MLP neurons of a small language model. Each row is named by its layer, matrix (up: input weights) and neuron, and shows model dimensions 0-95. Each number is 128 + 24 x the weight over its row's rms, rounded and kept within 0 to 255.
A block is one neuron, or neurons of one layer that tend to fire together. Before each block is what it responds to, as a language model described it from the Wikipedia text at the highest values.

Passive past participles
L8.up8 [129 118 137 147 109  92 140 134 112 121 138 172 154 137 138 137 121 152 169 119  79  99 156 145 131 126 106 146 107 136 166 145 107 146 126 148 141 129 131 136 108 134 135 112 119 142 126 169 135 132 117 131 147 149  98 150 131 131 175  68 145  92 142  92  94 161 144 149 166 172 121 115 111 130 131 120 151 118 131 149 121 107 136 105 129  76 164 144  93 139  97 122 154  96 103 117]
L8.up155 [ 95 122 125 148  85 139 138 161 145 128 119 149 160 164 113 123 142 139 188 136 143 160 198 113 139 130 134 102 116 111 158 124 119 119 107 117 100 114 126 127 106 113 115 102 127 160 125 145 139 185 133  98 139 102 145 143 116 120  96  95 114 151 107 141 143 120  84 120 163 170 119 136 134  99 116 130 137  98 145 134 156 105 134 106 163  78 138 153 102 126 124 141 144 164 134 145]
L8.up265 [ 89 130 160  96 100 142 122 125 123 172 200 127 118 142 111 109 139 158 165 131 126 129 134 129 141 125 121 153 112 151 188 109 127 130  95  92 129 164 139  77 114 127 184 135 161 153 134 163 164 124 174 124 114 105 129 126 122 118 136 118 145 122  85 108 152  80 131 144 121 123 114 135 138 101 148 153 119 137 136 115 157 103 146 108 113 113  54 104 120 123 135 153 128 141  95 153]
L8.up620 [161 139 151 108 106 119 139  92 163 144 179 122 140 134 111 127 140 123 185  97 173 156 141 168 119 138 138  96 146 100 149 103 152 118 129 121 103 140 116 150 154 111 101 128 141 121 139 193 164 138 111 120 143 131  96 115 122 122 116  92  91 165 109 155 169 111 107 132 140 141 129 109 152 133 138  99 132 179 119 105 146 130 172 160 167 155 155 123 121  95 143 137 140 130 114 161]

Word-initial fragments
L2.up103 [170 140 145 123  79 161 132 161 102 124 134 171 128 189 132 102 138 157 160 155 122 140 139 130 133 122 119 139 137 103 145 136 102 116 144 124 112  77 175 134 119 136 176 124 143 123 119 109 102 106 131 115 111 151 123 130 106 149 122 108 140 101 104 132 127 152 129 143 110 108 163 121 145  95  82  72 123 122 123 113  86 126  75 157 127 121 103 146  80 122 145  98 149  92 153 144]

Predicate verb after be
L2.up656 [117 158 140 127 137 145 110 153 113 148 168 136  97 105 125 125 141 126 100 135 101 119 117 116 121 122 154 129 134  62 149 175 117 162  98 114  94 135  78 174 111 149 128 133 147 130 126  89 146 106 119 121 155 146 179 141 132 136 158 133 130 153  96 111 116 167 153 184 125 114  93 118 141 114 121 142 179  95 141 123 105  96 141 138 190 129 141 122 130 145 103 139 127 115 154 156]

Clause and line boundaries
L2.up287 [114 143 151 101 142 139  77 146 131  96  87 108 155  81  98 120 136 106  94 131 116 159 101 122 119 151  95 174 151 117 113 144 172 113 132 160 120 121  76 145 126 128 157 118 152 134 138 124 137 149 147 115 197 125 146 159 110 161 120 133 159 130 123 158 152 104 108  79 117 165 118 104  96 147 150 128 131 112  83 127  73 121 116 114 141 123 124 138 179  78 137 125 137 132 109 116]

Main verb completion
L2.up438 [128 137 153 132 161 112  74 112 137 158 106 102 143  96 135 148 121  86 132 142 102 117 184 114 170 129 137 107 116 135 117 156 138 105 131 153 148 117 134 101  96 112 123 150 127 135 142 113 126 131  82 152  98 141 155 141 150 138  85 133 110 171 140 100  81 118  95 131 146 127 170 120 122 138 118 141 133 131  85 147 129 137 123 117 137 161 150 175 121 106 129 119 110 110 179  90]

Have/had and pronouns
L4.up0 [109 125 149 126 127  75  89 133 105 105 151 119 132 104  84  94 112 101 159 156 158 142 156 114 114 148 129 176 115 148 107 178  84 104 120 126 117  96 123 127 125 151 127 121 115 140 130 141 132 127 170 127 135 128 138 167 123 197 116  90 119 154 167  78 183 132 126 129 146  88  81  94 174 141 124 133 103 121 104 106 149 121 102 107  73 153 130 100 137 108 127 144 146 158 157 138]
L4.up377 [103 133 137 152 104 130 114 110 124  84 128 139 118 110 158 104 120 109 114 117 142 125 109 104 162 141 138 146 123 100 162 113 133 129 120 130 138 132 127 109 122 184  75 133 164 139 122  97 177  95 148 115 109 144 151 180 114 137 142 130 125 143 166 109 151 133  93 159 138  87 159 138 154 118 154 121 132 118 100 175  84 146 119  97 156 124 133 110  67 160 138  93 125 141 170  95]
L4.up498 [164 122  89 178 150 132  73 138 101 148 110  90 148 156 147  73 163 141 116 105 120  88 128 140 135 144 128 180 147 121 139 165 157 147  79 141 137 156 149 113 131  92 117 132 143 158 132 133 145 102 139 170  86 100  87 109  90 114 137 139 133 117  87 145 112 129  97 120 106 112  88 137 163 123 159  97 135 171 148 107 112 158 138 172 130 137 147 118 103 118 134 143 127 156 138 142]
L4.up707 [146 130 132 159 145  76 127 114  99 132 134 125 117 136  86 171 102 111 124 150 166 119  98 136 122 132 156 136 164 179 127  85 176 100 120 131 109 120 167 167 114 136 116 126 127 148 148 111 142 145 125 150 112  86 139 116 173 134 117 164 134 106 124 141 101 111 141 120  96 126 124 119 132 122 142 123 105 147  69  93 106 134 129 128 124 130 115  90  93 103 139 126 165 106 137 114]

Contractions and clause function words
L2.up169 [179 133 122 141 146  77 144 108  95 104 125  88 127 119 114 139 116 108 105 140 207 118 146 119 136 134 144  98 135 163 147 144  95 131 113 134 124 147 137 163  64 127 123 174 164 138 101 156 152 115 158 162 115 100 130 107 126 150  89 144  76  98 119 140 141 127 105 105  99 145 116 117 164 136  91  89 188 138 116 136 137 137 113 151 160 129 104 103 124 110  80 186 119 124 129 110]

Mid-word subword pieces
L4.up113 [164 133 139 146 153 158  83 114 118 132 134 125 115 154 162 125 121 141  97  90 168 129 158  86 131 110 142 124 145  85 132 108 108  98 108  82 150 185 153 156  96 111 127  95 104 158 152 176 141 127 110 101 126 139 110 125 137 125 144 136  89  95 151 111 126 115 110  83  88 148 103 133 101 102 114 139 117 135 107 155 140 107  92 132 131 155 108  89 117 134 120 155 119 134 121 134]
L4.up208 [108  89  73 121 109 131 139 109 148 132 141 130 110 120 168 146 161 138 122 123 128 159 134 127 139 172 171 134  54 124 124 129 147 135 110 106 121 154 154 116  59 124 105 165 112 128 120  80 157 107 106 123 146 165 111 124 119 131 144  91 121 171 124  96 105 112 159 125 149 192  95 127 131 137 172  85 134 155 119  83 117 102 112 148 150 134 146  83 144 141 110 143 116 134 107 166]
L4.up416 [139 110 104  91 129  86  89 146  95 143 160 137 139 134 130 128 116 100 157 130 134 134 152  83 159 181 156 128 133 113 129 128 109 123 139 137 135 155 118 170 118  96 131  92 160 148 132 133 153 117 157 118  93 158 126 128 158 122  85 112 105 165 101  90 130 152  95 130 162 163 130 149 120 106 172 101 130 139 110 137 141 155  88 140 100 121 128  83 116  92 110 144  87 121 121 167]
L4.up662 [136 111 139 115 114 122 121 131 103 167 119 119 128 120  87 170 109 134 165 161 157  74 138 121 134 117 161 145 112 110 140 131 124 140 118 121  87 166  82 115 128 124 108  81 124 140 116 118 146 136  74 116  97 174 163 145 160 142 130 103  94 138 120  86 138 144 130 133 132 147 147 140 127  94 171 100 163 137 108 114 118 157  94 167 116 165 162 145  81 118 131 128  60 118 128 110]

Verb start after to/modals
L4.up58 [114 112 129 140 124 102 136 106 119 123 130 116 119 105 136 106 103 168 111 128 121 100 162 101  91  92 181 160 122 107 144 142 137 103 129 138 112 162 128 100  66 138  97 124 141 123 166 160 183 137 151 144 103 120 148 161 153 146 105  95  97 121 168 105 164 137 158 130 136 153 127  84 156 132 131 135 139 100  98 164 135  89 125 168 124 182 133 117 115  93 131  81 116 110 147 169]
L4.up196 [151 135 131 171 188  82  91 149 138 128  74 140 148 105 107 148 147  85 154 138 129 133 154 123 118 125 144 157 150 126 121 114 134  95 146 136 138 138 135  91  94 150  81 116 178  83 141 154  93 142 146 157 139 103 152  95 135 125  98 179 103 145 121 145 148 128 135 157 139 102  98 136 100 139 133 104 118 104  97 167 131 145 146 128 115 140 132 102 115 116 159 132 119 134 110 144]
L4.up260 [171 122 126 176 167  97 140 103 113 166  86 144 126 100 140 125  98 110 140 130 107 124 148 107 116 154 113 153 115 134  97 117 136 108 156 138 131 183 141 151 137  82  75 133 125  78 151 146 149 123 134 157 112  99 100 113 161 108 142 140 149 146 158 118 181 166 128  88  94 128 116 137 101 108 119 113 138 126  89 162 138  92 132 136 150 117 134 124  84 125 128 127 101 152 182 141]
L4.up732 [149 123 159 115 166 121 103 136 191 126 124 113 137 149 139 131 140  80 134 173 116 137 145 109 102 167  86 118  92 150 111 137 146  84 131 108 125 129 102 145  95 131  89  46 127 126 168 129  88 185  97 124 117 117 135 150 121 109  96 134 146 171 125 129 138 148 138  97 134 139 146 142 103 103 123  99 156 132  95 141 101 132 117 152 136 170 131 156 143 124 108 150  89 109 125 147]

Perfect auxiliary have
L8.up47 [184 160 111 158  87 113 170  99 106 131 167 131 151 133 148 131 118 135 192 107 122 100 101 170 124 174 168 124 140 140 135 102  97 113 119 141 177 142 130 159 139 129 114 151 148  98 108 144 123 126 150 139 131 123 125 103 115 135 121 126 149 151 156 166 126 113 123 134 131 103 137  88  71 139 103 133 113 117 103 121 148 133 107 113 152  96 176 164 125 125 120  89 122 103 124  79]
L8.up73 [131  86 148 126 134 115 132  84  93 123 127 154 158 160 154 120 114 116 108 153 144 157 147 122 118 152 180 152 117 141 120 198 119 117 101 201 125 102 150 125 136 126 119 118 135 124 174 121 127 100 114 132 117 145 154  83 118 148 138 140 135 116 153 140  93 136 100 119 120  89 116  94 158 113  97 143  93  95 139 113 125 113 104 143  72 113 123 105 121 157 142 123  77 145 131 121]
L8.up276 [153 110 115 112 110  85 140 144 109  93 101 105 151 150 161 133 156 148 196 136 132 110 156 125  73 189 113 124 152 114 167 129 104 111 154 154 150 107 151 111 132 140  81 109 115  99 141 143 150 127 111  93 129 162 117 120 143  86 105 158  76  98 123 152 157 134 102 130 131 128 132  73 111 131 105  99 123 136 126 135 147  95 139 154 117 115 147 105 146 184  91 113 131 134 138 125]
L8.up665 [104 163 120 122 121 120  99  78 137 169 134 106 143 113 129 142  78 121 151  99 124  89 133 133 148 146 103 142 118 170 122 117 152 129 108 164 104 156 154 103  98 148 150 122 119 158 152 127 166 156 122 105 141 135 129  96 138 153 152 128 109 133 153 151 113 142 168 144 135  96 136 152 138 139 128  99  80 109 111 117  90 125 145 123 139  99 147 123  99 149  96 146 107 114 100 107]

Negation after auxiliaries
L8.up77 [134 169 104 159  78 126 142 132 111  94  66 158 171  86 139 140 146 124  70  92 159  96 138 129 124 134 138 151 129 164 171 168  93 120  82 177 133 163 150 126 137 116  98 132 126 152 116 115 110 144 125 123 130 146 149 118 190 107 163 152  94 147 112 143 134 160 130 111 158 129 132 139 122  78 103  94 129 109 104  88 116 161  69  91 147 130 117 141 116  68 142 100 103 134 118 140]
L8.up237 [120 120 104 157 142 104 138 134 155  82 142 141 145 145  88 177 138  71 140 129 138 113 136 156 105  82 151 113  82 152 108 180 147 150  87 137 144 148 138 129 113  86 136 112  88 120 154  94 138 128 137 130 119 176 146 125 110 113 146 142  98 125 106 132 118 115 126 152 163 132 121 144 101 130 138 107 140 158  76 113 121 179 100  97 171 121 143 123 143 105 128 128  90  98 129 118]
L8.up559 [136 157  74 130 120 139 126 115 129 119 108 106 134  77 112 139 133  77 158 119  95  92 119  88 159 152 176 118 142 123 122 158 161 129 132 107 169 146 177 122 150 148  96 104 143 109 123 152 125 145 118 153  92 151  99  96 103  92 151 128  80 116 166 154 142 139 131 149 145 127 151 146 176 156 128  74 150 137 122 123 140 113 137 115 114  81 103 131  73 127 159 151 124 122 123 149]
L8.up570 [ 95 113 108 108 158 170 138 107 129  95 103 128 140 112 122 107 159 109 127  94 149 123 115 110 146 153 144 117 104 113 148 135  95 127 160 164 142 133 155 105 153 148  98 150 124 169 132 111 132 136 105 127 165 154 132 114 122 102 164 160 122 147 173 145 177 115 122 112 101 106  56 142 129 103 116  98  94 110 107 106 139 111 119 110 129  92 116 107 140 130 142 106 105 143 105 130]

Would later, clause commas
L8.up24 [133 141  84 153 189 147 109 145 129 165  70 139 132 159 166 132 103 113 113 109 117 150 100 115 137 131 107 122 147 136 154 150  86 135 130 133 122 152 142 106 109 141 120  93 153 129  89 103 116 113 149 113  85 173 162 148 135 101  94 128 141 146 125 118 103 142 100  94 120 100 164 118  80 152 150 120 137 132  90  90 138  84 166 130  95 122 111 127 191 155 142 131 121 146 125 129]
L8.up69 [121 157 101 129 127  79 129  85  84 126 137 157 119 132 147 140 140 130 116 151 131  85  82  74 128 125 160 155 150 150  87 143 145 114 129 122 112 156 143 110  71 207  96 123 148  98 100 157 143 120 107 101  97 146 120 130  99 128 183 101 104 129 141 145 144 143 126 143 127 151 109 116 125 127 131 117 106 103 184 169 146 135  82 140 104 115 148 118  89 122 118 173  96 127  96 135]
L8.up504 [160 108  96 151 131  74 102 119 111 132  49 169 117  79  98 133 161 135 143 110 147 148 165 130 156 145 158 102 119 138 107 146 116 109 137 108 103 128 143 141 130 130  84 135 130 140 148 123 111 113 135 105 125  97 147 117 115  96 136 105 140 132 142  97 111 170  48 127 117 102 147 147 136 170 142 103 198 136 165 111 157 138 152 130  94  76 144 118 119 113 117 140 118 171 132 150]
L8.up591 [176 112 113 140 131 124 139 125 116 144  89 124  73 134 113 109 186 148  81 115 116 135 138  88 157 171 162  82 157 146 118 157 118 141  87 116 121 153 124 129 124 107 133 111 135 137 164 136 104 122  89 102 113 138 117 128  81 105 133 117 119 159 132 103 140  83 114 139  78 135 133 115  85 110 139 148 131 168 142 137 135 141  98 139 141 160 111 116 162 187 160 118 114 138  90 172]

Word-initial fragment after quotes
L4.up214 [142 135 132 121 159 152 130 134 139 173 165 133 138 117 118 147 121 139 109 119  84 119 143 137 149 107 151 104 110  91 101 110  81 102  93 128 161  94 143 137 117 104 127 118 115 144 143 135 139 145 104 110 122 138 142 108 122  67 157 140  96 112 108 147 137 116  80 179 135 104  82 118 159 159 155 125  94 114  63 143 148 149 154 115 128 129 117 120 113 144 166 137 129 133 141 144]
L4.up408 [126 154 112 127 142 134  80 127 163 133 154 144 175 160 147 133 137 174 137 107 141 110 154 106 182 132 122 116 142 125 139 192 130 137  86 155 106 125 128 130 118 134  97 141 117 172 142 138 128  85 115 113 134  69 100 111 131 123 116 137 150 115 126 103 103 152  95 151  78 161  81 154 174 136 164 119 124 122 109 144 162  89 125 140 143 130 154 158 117 114 128 135 131 109  91 123]
L4.up515 [132 145 119 114 147 111  92 106 121 112 125 155 135 143 112 139  96 122 144 141 167 112 173 133 177 159 178 169 117 153 128 153 131  81 119 118 154 162  77 143 137 103  93  69 125 122 159  90 139 127 120 125 102 115 128 187 175  96  95 138 115 157 161 118 132 107 133 126 109 158 125  93 115 124 118  68 138 103 108 106 151 149 136 119 150 105 102 106 147  78 116 114 145 154 108 124]
L4.up585 [120 151  98 112 116 110 104 112 116 152 139  93 147 107 120 144  54 104 159 106 149 103 115  97 120 160 141 134 159 157 114 162 111 105 146 176 107 122 127 116 134  98 131 103 152 112 150 132 169 133 110 149 153 118  97 164 154 134 142 145 105 169 143 137 127 144  98 142 129 113  51 105 126 106 133 114 126 121 138 144 105 154 106 164 118 122 153 181 108 103  99 164 116  99 104 133]

Word-completing suffixes
L4.up81 [143 158 116 110  95  96  98 172 124 133 140 120 130 113 161 104 157 116 142 143 117 128 151 133 133 147 128  87  98 123 135 145 128 103  82 113 134  78  88 111 107 149 141 123 130 113 104 152 119 130 149 108 141 130 165 104  68 133 152 146 156 137  73 111 154 160 142 111 162 185 158 171 146 139 132 129 102 136 125 115 120 165 139 132  77  97 136 165 117 141 126  89 136 106 116 123]
L4.up159 [108  95 131 119 104 105 116 128 136 170 131 107 139 138 157 139 120 149 178 123 158 139 114 177 121 129 116 119 162 130 188 116 136 146 121 172 177 148 145 162 135 116 123  90 109 128  82 158 185 122 144 129 156 115 159 129 107 110 159 122 142 154 113 100 163 122 131 184 142  87 157 153 126  85 127 126 118 143 112 103 107 110 116 118 160 118 140 122 147 108  95 118 138 105 127 154]
L4.up568 [111 125 178 110  90  92 114 150 124 153 133  91 141 110 162 111 146 172 148 130 133  95 108 136 130 125 134 114 129 114 172 159 140 148 137 138 112 104 107 144 149 104 113  82 101 173 102 149 165 106 124 159 146 154  97 104 123 135 169 114  68 146 125 123 168 151 138 128 106 128 123 130 134  88 152 145 147 157  97 101 145  88 149 159 141 119 133 181  87 147 160 148  79 122  95 159]
L4.up645 [ 91 128 152 139  97 123 125 139 146 124 113 110 125 166 142 143  82 146 111 107  98 148 130 111 130 142 109 171 109 140 119 131 160 118 146 130  95  99  84  98 137 112 119 165 147  99 123 172 181  92  88 153 172 151 153 121 110 152 107 149  98 142 122 107 170 102 150 121 131 113 129 162 105  92 137 101 116 106 146 131 134 143 112 139 164 140 113 166 116 129 124 144 132 176 136 151]

Split word-start fragments
L8.up184 [144 140 145 133 143 164 107 129 101 156 129 117 147 138  86 178 129 126 134 110 140 120 147 142 129  97 113 122 152  95 133 167 129  88 151 100 116 153 103 113 139 105 113 143 120 111 127 109 147 143 133 138 103 106 127 141  82 133 102 142 129 133 186 135 103 141 146 122  86 137 120 120 141 153  97 118 122 107 129 109 143 114 129 118 171 134 114 143 146 104 106 175  90  94 139 124]
L8.up241 [117 140 129 113 131  63 108 119 111 138 135 145 134 137 124 118  82 108 155 121 144 120 170 111 101 150 150 154 133 163 168 172 124 113 130 139 163  71 141 112  77  91 119 121 141  90 133 127 118 135 120 143 124 140 127 145 111 105 109 185 119 144 142 126 168 168 143 156 145 153 152 139 128 129 135 113 108  93 106 112 124 135 108 129  90 104 126 140 142 143 162 142 123 102 144 104]
L8.up355 [120 154 183 129 159 112  76 128 104 119 114 113 115 121 108 136 134 173 155 103  83 108 149 129 171 173 156 131  91 155  93 163 148 104 148 132 171 171 124 151  78 105 104 102 141  92 121 133 133 106 129 132 138 109 143 150 115 147 108 169 165 157 163  84 100 125 112  92 163 126 103 130 148  83 124  80 107  82 127 110 160 160 129 114 113 103 151 122  77  94 137 124  99 127 150 126]
L8.up762 [129 101 116 165 135 136 171 134 106 179 126 105 146 126 149 177 129  95 129 133 146 104 122  82 128 148 129 133 127 156 145 124  93 171 117 118 124 150 100 118  82 157 118 127 102  85  97 159 152 126 141 111 129 108 135 139 127 146 126 141 113 127 145 102  97 139 131  97 132 120 104  99 120 115 153 149 108 145 143 125 127 112 115 103  98 137 182 129 124 172 120 141  73  91 123  87]

Word-opening fragment pieces
L8.up233 [133 109 121 186 133 121  77 148 141 123 152  96 116 143 125 154 118 156 139 124 129  71  99 165 127 164 130 126 104 152  99 104 149 120 143 116 117 164 144 161 134 128 124 164 119 123 124 122 145 166 129 113 139 176  85 141 140 188 128 124 122  97 152  95 151 146  76 117 153 152 110 102 148  92 130 129 126  77 111 126 130 110 105 144 100 107 129 167 125 148 128 162 135 160 113 182]
L8.up240 [160 115 132 122 131  94 140 142 154 135 132 147 162  99 120 123  87 151 123 104 109 134 133 131 146 173 137 128 120 103 109 127 126  81 119 113 200 116 158 150 114 126 126 106 176 178 167 123 167 110 131 126 131 146 134 123 118 107 163 122 115 153 133 147 129 157 135 142 136 169 169 143 123 138 141  87  87 101 133  91 132 142 130 106 102  76 101 159 135 134  99 157 129  92 101 111]
L8.up352 [143  90  93 151 128 128 116 117  99 124 180 108  95 113 123 136 155 123 127 143 156 146 143 152 118 123 103 106 100 140 111 146 150 121 144 113 159 154 143 128 196 101  90  71  96 137 158 138 134 101 128 142 151 180 150 141 130 102 141 119 168 105 150 147 139 149 120 109 129 153  89 110 158 105 125 102 141 103 118 143 109 156 101 134 131 126  67 135  99 134 120 146 119 121  87 143]
L8.up767 [163 116 137 136 143 112 138 118  96 129 144 110 103 110 121 124 144 128 123 115  97 146 132 182 134 102 102 130  98  68 186 130 139 146 120 123 116  96 159 107 114 154  91 108 161 159 126 126 151 157 153 131 149 133 140 137 150 129 133 132 157 131 122  66 151 115 125 154 148 125 122  88 166 159  91  66  86 159 135 126 147 149 102  98  81 121 121 117 118 133 120 198 114 118  82 153]

Post-subject verb slot
L2.up55 [113 117 146 142 175 146 121 150 122 111 135 132 164 156 150  94 125 115  73 102 117 117 126 130 138 108 103 135 130 111 206 101 133 115 110 147  83 114 136 122 140  87 130  77 148 141 127 155 177 117 153 115 136 115 159 106 130 173 156 115 204 130 128  99  99 110 143 105 103 121 124 111 108 136 120 137 149 124 122 141 151 133 115 109 111 119 154 149  93 145 132 117 107 155 155 130]

Negation after modals
L4.up43 [105 144 151 102 136 150  94 127 112 173 101 119  90 157 145 160 119 102 125 135 135 124 123 140 115 147 120 156 104 144 129 154 103 139  91  99 127 100 186 144 102 108 129 122 136 127 151 133 167 130 148 157 202  93 122  82 150  91 106 101  91 172 110 142 148 117  94 136  98 110 108 111 151 116 176 109 121 126 164 125  65 173 105 150 155 147 126 157 125 122 130 157 128 121 161 146]
L4.up268 [165 161 141 120  97 138 146 154 136 137 186 107 129 131 176 113 115 143 134 128 132  68 159 137 107 165  90  88 133 122 142  98  80 101 157 135 128  94 102 171 101 135 101 143 117 145 116 120 122 177 112 129 152 150 150  64 141 126 131 155 104 121 155 135 128 121 146 155 145 102 109 160  86 151 143 144 177 140 137 124 141 109 136 135 111  91 103 169 159 105 143 171 105 146 144 154]
L4.up471 [169 161 122 179 135 119 157 128 142 118 116 114 136  96 129 133 117  86 146 139 157  92  87 129  99 144  90 119 143 174 112 122 143 137 152 150 128 125 141 105  67  81 100 108 140 121 169 122 136 135 115 189 116 141 120 140 128 149 119 140 135 140 143 115 152 138 131 112 112  70 145 137 126 122 184 120 147 153 106 117 143 136 109 131 139 149 136 151 127  63  95 136  96 136  69 132]
L4.up653 [120 142 118 110 121  94  72 133  94 129 104 101 153  78  90 129 125 163 139  97 109  68 138 151 147 147 155 169 109 165 140 143 139 108 146 160 120 112 116 138  81  72 137 132 114 139 115 112 133 142 178 127 111 137 111 132 103 115 147 108 124 114 127 123 141  95 129 131 103 100 116 153  86  86 111  84 148 163 143 134 136 138 136 132 130 157 127 129 109  86 119 127 123 114 139 113]